config.toml
norm_place = "pre"
norm_eps = 1e-06
lr = 0.00192
beta2 = 0.95
final_lr_fraction = 0.1
train_tokens = 354500000
MLP neurons of a small language model. Each row is named by its layer, matrix (gate and up: input weights; down: output weights) and neuron, and shows model dimensions 0-255. Each number is 128 + 32 x the weight over its row's rms, rounded and kept within 0 to 255. Numbers have three digits each. A neuron's up and down rows have the sign that makes its largest values positive.
After each neuron's rows, "fires after" lists the tokens most often just before its 100 highest values on Wikipedia text that the model never trained on. A number after a token or word is its count.

L5.gate1747:124106094124088163129124096094127127132126033079168129099168160198091109146155074121096117112164105121223134098089100113151134150081140109153208162116160128158127133098110079165124132159168160143152126153124090098177130087163130092142105148090154116092123140131166122134120126086124094099086089104128099147110171088125152112144117138146203115117162139142169109137121127064114089153107134147116086100155137109119130155089121063121095060054095135125155121192097136127148181129079112128137097149169112135170119136167128148122061139089128194165122078169097147151086129166175142124131087107064074123091144157180110170133061094146077114156191196143093149166160104090141176106116127131154110111084175059152163075141172152151136086104149129085172143109145088139186136125138164
L5.up1747:048117098122092169235091119060146123120140090127184194126147150143125128134185118054162097123115075137120120094099117129164108168190195094119129141135177126182106144103121100165083104184173163135141177110103143111151121108083121088103132121095067121111149133129170108136130171086150090118082129142163145164103083074107172089117116111097179132171130124069152133114096152105042126101104117179100126105130133162120190141125116106136104110128155149120116104181124131127151118103131109165176033191140137134128130101173137122160091122098132164145146103141074111087112155123134145139154100073073075113049135128138102147148089143163101121108106171164080109090190102119136142106092115112120108100094120094104160165170166145150133119058126103086188153128113099143102201130103129
L5.down1747:058113130136126068188085149091183183146127108149148224129111154122151140138106066000210169126156114129083072204147160140109148065165252076160122134148082144139116105158137136139127123136131147145123155144164172115122127174089104132107145124100098126136119121130162162179121093117121121130118136165114163097113136100099110158149130147158109157192123141098114145101149130147149118127116078114148143132151085131165130180101065103174051133181109165098179122123158071153119095121132154169140086124126168139158116130120127146144114066166118131136165141155149126105120137114048152097129135093154124137132086087096118155202072154120150126097084074131082118092134159139134122150106120147130103158042169129090141160096112178133103169141126134139145108125132150164109171150174144
fires after: " the" 33, " 19" 17, ")" 7, " early" 4, " in" 4, "er" 4

L5.gate1589:100091131123137135135154108089109176160126093131161118192077131123111132107139146137099105118105099146117139122124103119133115139157171126119197156172127123108146128064083077159100187122151125089143120166157125141093053140139130108121152206157173118140136109113120124147164150114099095112095082093087162137052151116152110158104096109099130143068093177180116072090156136114061195146129118131146114050133196135136139161098106187168178128123160141149116083127166158106157154152031107179188088095123095126142177141135166179093096124177172138130107138056114057125079134084107133139120166120041147126126125114147139202132127111153084116084163100096160128164123091122153154136086129127162147047134159095158177070154139145152103093143152153168110155115092120121155183115100085
L5.up1589:094117143057105158086109136142115167166133164082112121159085161162150135091133190100112141079142111118129108159168079121136119117106113095139150140139086109102118130083136141151097112154139162094107100161122144116138091162092159080121090136123161136152093145082108108103120115143153105057117120131102106086096089126130148082179072080111118145107136118147163159081149065090143100119085132126222078148176097079158134106077104185129169076098112082181138095149108107162092116190136133182140077136137086134141223133122072180075048169112177085156107087120156126102106076127103127141162142120117074118143169147119121159168103132109110105153169062175198132168191150109164135085105048146142115088141148094144188076114135101125143122127128148178101098110117172113146154160145164
L5.down1589:107107122096149093163126185129127135136174129117128224099114125134107148121134143031143098160122123141014071083108124122132106072178124100141188092109130124100066165152125123138157148166195169129108180127163175123092091115090160150132148114141118113115125174105194115083131182120112114089090149154124196123126140094143130131181145067138164110125081158111170118126130074125125129137127084098148095096154150155081147056091068138189088185146089117127129105110149162129108149100152160177178070130123116065109114151172102143139141185114113127160131142158197131139137163108141113136107130108069177066126117136135083125085127118146074111091122113149155120175147095124138154179138108069095155136179129107109131101147057076079135110198175142094114128114129138153132149144164083
fires after: " the" 36, "-" 10, "|" 8, "The" 5, "s" 4, " in" 4

L9.gate182:180118079139128084179148106109171126118130114138140151148151108114105139139159123170130146102078102132146169137149135115131102126164158140170094144157093143140199208175076149086118189140123149166162155086105126076136089110132143119135179140065156145150128122137138150058064125114179131096125145056097129133090123130068117203156151129126105107056086079152163160187126142092126073104129132138112123134172159162064141162190120125125133125112119132132129101128090131095137123144152101176169099171066166078128181122103036132092097131090153125171079079137121162090141184112090137086149171109127163105144169137129118137202171129140172170169077118126127131152177133166115141126070087142152164214157071110148104156122180099109074129125134140106071154133137072172135103124138124
L9.up182:108135128138153083124124114168155126155094103179121127136144149152118095082139147135134082083087071189094114154108088109153175107171155185110134051070117123177109149158103103144149110173150092101140141096166115102136124118131102120111129207112099165131165168095164133126119071112165184174092096091137127144164099100144168095156127106154092162160118141154175116126122170124137156161116111054112077033158168134113056126130103119140118178097141117139107065153128066169079166102156074155092085110119111095141170101122078071154099104090137132130170070170143098142091154132095113144108157149085174092123095118161135127149163102134122134094149126124150110136095117128108139131088137107156189129102044065124118180123155090054037114175136157090079121112111127084125138180100172
L9.down182:160074179101111151146151111137128096109162106132065185182166129094144149170119162182085113199121081159098174115148089157107126043153185112113147142123092109116066158156147064145146141154183113118144186162153144114117119150125124127148134105196125114140103103164146123149129168132134155115100156126139131094151119067184121099095116117154110121137156137116153126172083081112116181123105081133096186099128138133047131130155141170110153096137114148119111094130117062130142139158110048178133128128091113118140076139125119127160143159149130145144086134159143151221115142157111101135172091131093131142143094065052145161098149114156085141085194207092079113158126132081045139113219177125144103105178158113131161157123113116140161138114160110202073113076099137139151122154117116
fires after: " " 60, "s" 5, "ic" 5, "-" 4

L5.gate1758:193120156076166138067148131100152066125050151117109077160139175125144109141147148157116137113141088145203143101147080105102105176098067096112138163119093086162118154162108136129122196087160140154144139093094138166113117102196116080121109164157137143143121133099138088152120137120130103110123128107119109104107172133093120205084096118207161133058137165155096088089041108082139145154194080101093146137120159163115121103162200150120157095151102142142105128126143149152112174082144120132169151102142101137137160134092151130061148097127172112123172132180128102132081112106200108116092118132131200133099114114094058159164098097104111124133165101125093136143090115155118102101102179146079165092111122088148161089161138088082102130112152139171064072084147135107180157056107160
L5.up1758:135158132135136182143100138134150094104049113207140093113111121142205108140169151094162091136151162160152158127146071122094106114130117132095105117166140144116107160147116149193124145116123126098118169136101190110122144115128071137142079102182114185101133158120118087100138126098162156115090124117121160154134144142172071173193122058168174114111074103167141122138119147128061135133136127109078149098160103162117096130160095110168161147065139107171132078088159130111132098126139145176158139097126081135123145174116216160084193068130164189094110184126136100143126117076120135110063160111102114100062132150123071195153111140092123153145141137152132130132169065205120088087132097105161085173128082098080139135170089114111153058061146089166112090149131138113155134101107183
L5.down1758:108140136088121138078127093138094104109160125178176139121129144101155120115160083072195155134155141125090128127157121138108099163151132075119132203121088080077092121078160187113158060180120139147113172114153160172109162143034135141103163091105092153161145158088125104098124166127147114146118078194149159113096104129175097169111140125187161082189121126169140158128104085104089129174118183054098159137135128121096146135149034152170127106062159070196108169119182166123129142090143106127222110136177126117079106126149127115131116140132117124098146198091111148147085074148122135109078136124115128086085118128133150080140085168040144120138110149179088103105096145185113127124113120137118061144177080115059145130152107150172144111125108149111116142115133105124130139139128101
fires after: " the" 26, " The" 11, "." 9, "\n" 6, "," 6, "The" 5

L9.gate1319:122097167117159152082151139116120101103152180146120147146119057159139166130100089168095161113099188092181139148126121119153091137081098087105121119107133152147116148098064152148175108143063152130248085139139087074148132036170140084185116129087117111118197194179122144150112163131178142103140121100087117081103123159118132121098111124157178114115142179127187145130088152124133144128182147146110097190159149115162120139138133102026122083159146127155099132183108136137189168154124087121103169126100131110183156140130076203095101065140109149180064131154113117109111140178185079114085113183152120143106149117133111094150081151146141098130117155085132136181148100124113138148151106087125109154139155153128196138151143128126119198118086079078124120146111143141116077128138153
L9.up1319:114081138129165050167101131053182127131161115136117145154090111089098154180110121112127078162133183131150101091104116146118167187097133122087114142081088117092099142130136097150104130202115089087181110116099155117174169118145070096148084166125145153112121135132161091097103139111118111129150131143129153067076155171116119140097128127122130190101146103131196130124123070161148122128150101108124160089137084113121122179083158169153114131123173121110140154195143101187092107141058069107096109118145125153145188185183160134109098097108095143081183135116098128150093124177124078128099066087102048156163099132111083151086087167129108146142132142132105096129168092064103082217083159150144159171138144184103147144127119138151147125064094139167157114118167105118114158186064094
L9.down1319:117155138103157159153155143073135135104106118080161147110163102134136126136055099122129107136072126091026153116106120160133134110167179122145090130100150089120097113151144138170137177138156124122101084115095155175147148154109163191101143114152174188167113148064129102140107050146113138187171148197144133107120149153136174111124151121081111097117139084157152121205109164161047131111093147063085135086042146088103069110132135103121165118088096118062115098187153174158146145087128116139103148143158127197152159099140113171132133143150170130163173161084172122191168111088132088158163132070086081130088117159130136139078099091097156132095156097087154151119122095126147124123118117108142119096149087173064121160096114122081139068100167079142143153135150162094072086146140132
fires after: "," 50, "at" 13, "." 12, "pe" 7, "tt" 4

L9.gate1347:087088133103195108172145164132135170200159125114100071139120111164054181113207062114160148165129136142172057122133126111183175130152103103168143184136111133106154182111150158118135121122081135169176105096137179062146114171134158168030101113188081184130138121109104111143168172112123153127100109130119123118076111089103169165105054160122088107080158122144103138142121143168129097118160100147127098126132195126132184173151112097157113134129158095097089128077108135148103125177109145100126118150100125132114137099111087163090151104150138163105108116138078154148155119081096058142180114129074108113145154131157117163122108170072104121187145176090116094146126156130138146127144176146182186129173087173108131125095181127154112091166164071109175107147141109145138119147132048
L9.up1347:113190114098167137090134179152149079147109134110174116133117141129134129115125085148122103028071122114136205150092115117191147101126201118135124131102186203149113126116162184123075185192150155147081112136109144106135123109190183127152101138140104166093134163104158118201129083097134142139131146141150106158138116124154116148054137036116124164123107103139103152131139078116139164117120124168124078166117102189152176075089165043124106108099145188097123092143112099129100181129123127102162137106144098142130138086124057142106157113104109122118155138135150115183135153143152137137125189148097193174140150171142172106123117128090124125149135119123111093127161110108179214153177161157201130073141129158126081084133161139120139126097136082169115142154110211152107070150155115
L9.down1347:155116131088061144153187151192093146098136121100100137151145151153126107128100119140155155181130079124233137100134109124115115177101097170083064147210109099077139126099117103119111162143174145147127156110097156106126092113118102092117124139126116142130123066175106118130152163167135173133126131117130159139088130084103126132151101160142130102166152138096151164168114154117160131150092165119136138129131104121099158152165103158153166131175064123114122136121169135111128142134160126169104121046088125199107051080140139160121120063177090152136198097106153119138144045155097142125130082138120163153142131138116139152148102125191135135148119013108140110090084119167075108121143143146120059168133078126090237138091063153110131165140036135134122093089103176095124138091127138
fires after: " " 33, "-" 15, " New" 5, " V" 5

L5.gate856:068111108092119178149085111091143112097117153151131086109036159142172119139048090126128104167116083097144111106077116140142041109157095081153172086163137161107119111181207076173103105102110165086176135118117146186136103153160119098160146091137136162144081146087125166157147121097098142116159180124154134131197126129135113125121108107094126150094170162143180106073179165094101186207078190134139159103159188141141155113153126135073159097128070077131119073164099189147148115121124154087161067061147120113105151137125151108130110129108121128162117095133155076147101113162201107133142163153123156121132140179138099141160177117081109149159091100151135145107151174141119111102107129144117168104099191164152134108120194147147147160149139113165076097156133127167165132161086159
L5.up856:096115148094141159116127187076134123064123150127148080115119100160117069105133050090191105131140143096164164168136081184152129107148115121120134095115121079065104112113099082081126103110139137123088185128146160138143173187078099112195092139137137099124115102158121101106224107081128155159162136153133087102150081145132121141158140118121132179125115084157117132112123159138135128153141146140121131148098111162133132150123119108147136154123071088104144139093149189150091094155168148144135113154146125092122085111168132089079115142177160147179110132180102105132129132078099146109071135059094106137131141228123160168231125093107143135178182057157127152096171141131197148099138116047151103095088077169067136150098104166109109083129120068157163128177131140149112124117102066
L5.down856:088085079157107176123151191158132143101139138160133108128099114217116086085192097142084140136135123155116059110097121129152077060142100101166141030133105160161097158126093142106129117127110159096100139150107151127139097179088183124170144155139128056203135103122095151113174137172192111117127103187109159122123117153141100128151132126166111147142088161138113142134112146115099142132110129154119094129099190193171138171110123152052118087148060117064123090110125160125102120102134154122135123059157153102064121164100092000129143127114106125158162148162137140141165128094121113138155103084148130089181166149124168147135163115181117150139126134158076096078130126132122091205102073118166111107135130151109097123116120159119155103168135076149121146209184152120119107160099105
fires after: " the" 39, "•" 9, "The" 4, " The" 4

L9.gate854:162143170124116188163136085137183122069123100130118170155103081110129109110100062187064112151102121108202125110122129141169168122128133134132106195111134175127147181152078111118101060061091104151168112101181086125124129159130144108077166143087101142154153119157066151200128086142128074165142108121130124119111132106097093135085123127140151096149098134153126076122107146060162138142099158089076112130128163160098146151162137117136134129138091136140117128100108148108096127108055136155169103172087115133152135129158171098068116124060139114158089145122120155044172178153109081149166200138137190106149095076176109095168133107130114117123144093068117100201106076143151154135112107133107106152186088066168125199081144119131140140150103133178117093109133177105107082076080152
L9.up854:147150152070144170136134058167173165137126093149169139120126132149148141146084166126162135099133086181127109144127111117055108077152136145157149135063115105090087138161085203090113172123131212137123132114192147102140091178129157157114092135134120118087117186177167079128143133110085122104101146087172095129161125122078183162154120082107115069168155158197157090132153135117150152104119069159071103132139141086135111107127074149148113151086143131182118093101160145193190097170170123219143071101132155155089105078091138132112079126125168085107181137151090146132128126115117166114176128093149114170172128123084148188168112163123107149122083103148098139137096180127092152142152109140152126194142136072104137112133140135111101101138117089101053133167116209081109101114106110
L9.down854:124144146137119168052154119134112198103151149159127145156108208164139151130170086153115134155110145116115096068137131128114140126163158106132155133149177141103116124073136114183160138142109155116126153123145063081134134100113113127135129176125139107142112153096170148079162098164126101102107100139164112197137145157152128143092158121132171138131143150163109129157128072120051154170186194096189109121158208112167098118137108099172098146119166127137132059088161069110176078080139159156152097168142108136131078048115091110152167142135127099126102082179116168084103146139138114183142089134102125163088123110090143137059071091146138154130166073141137138150125115170100018145139116117127149125128168079129208160094060150124109135203149102196079137110130165150121166105149096
fires after: " " 41, " su" 12, "-" 7, " un" 5, " W" 4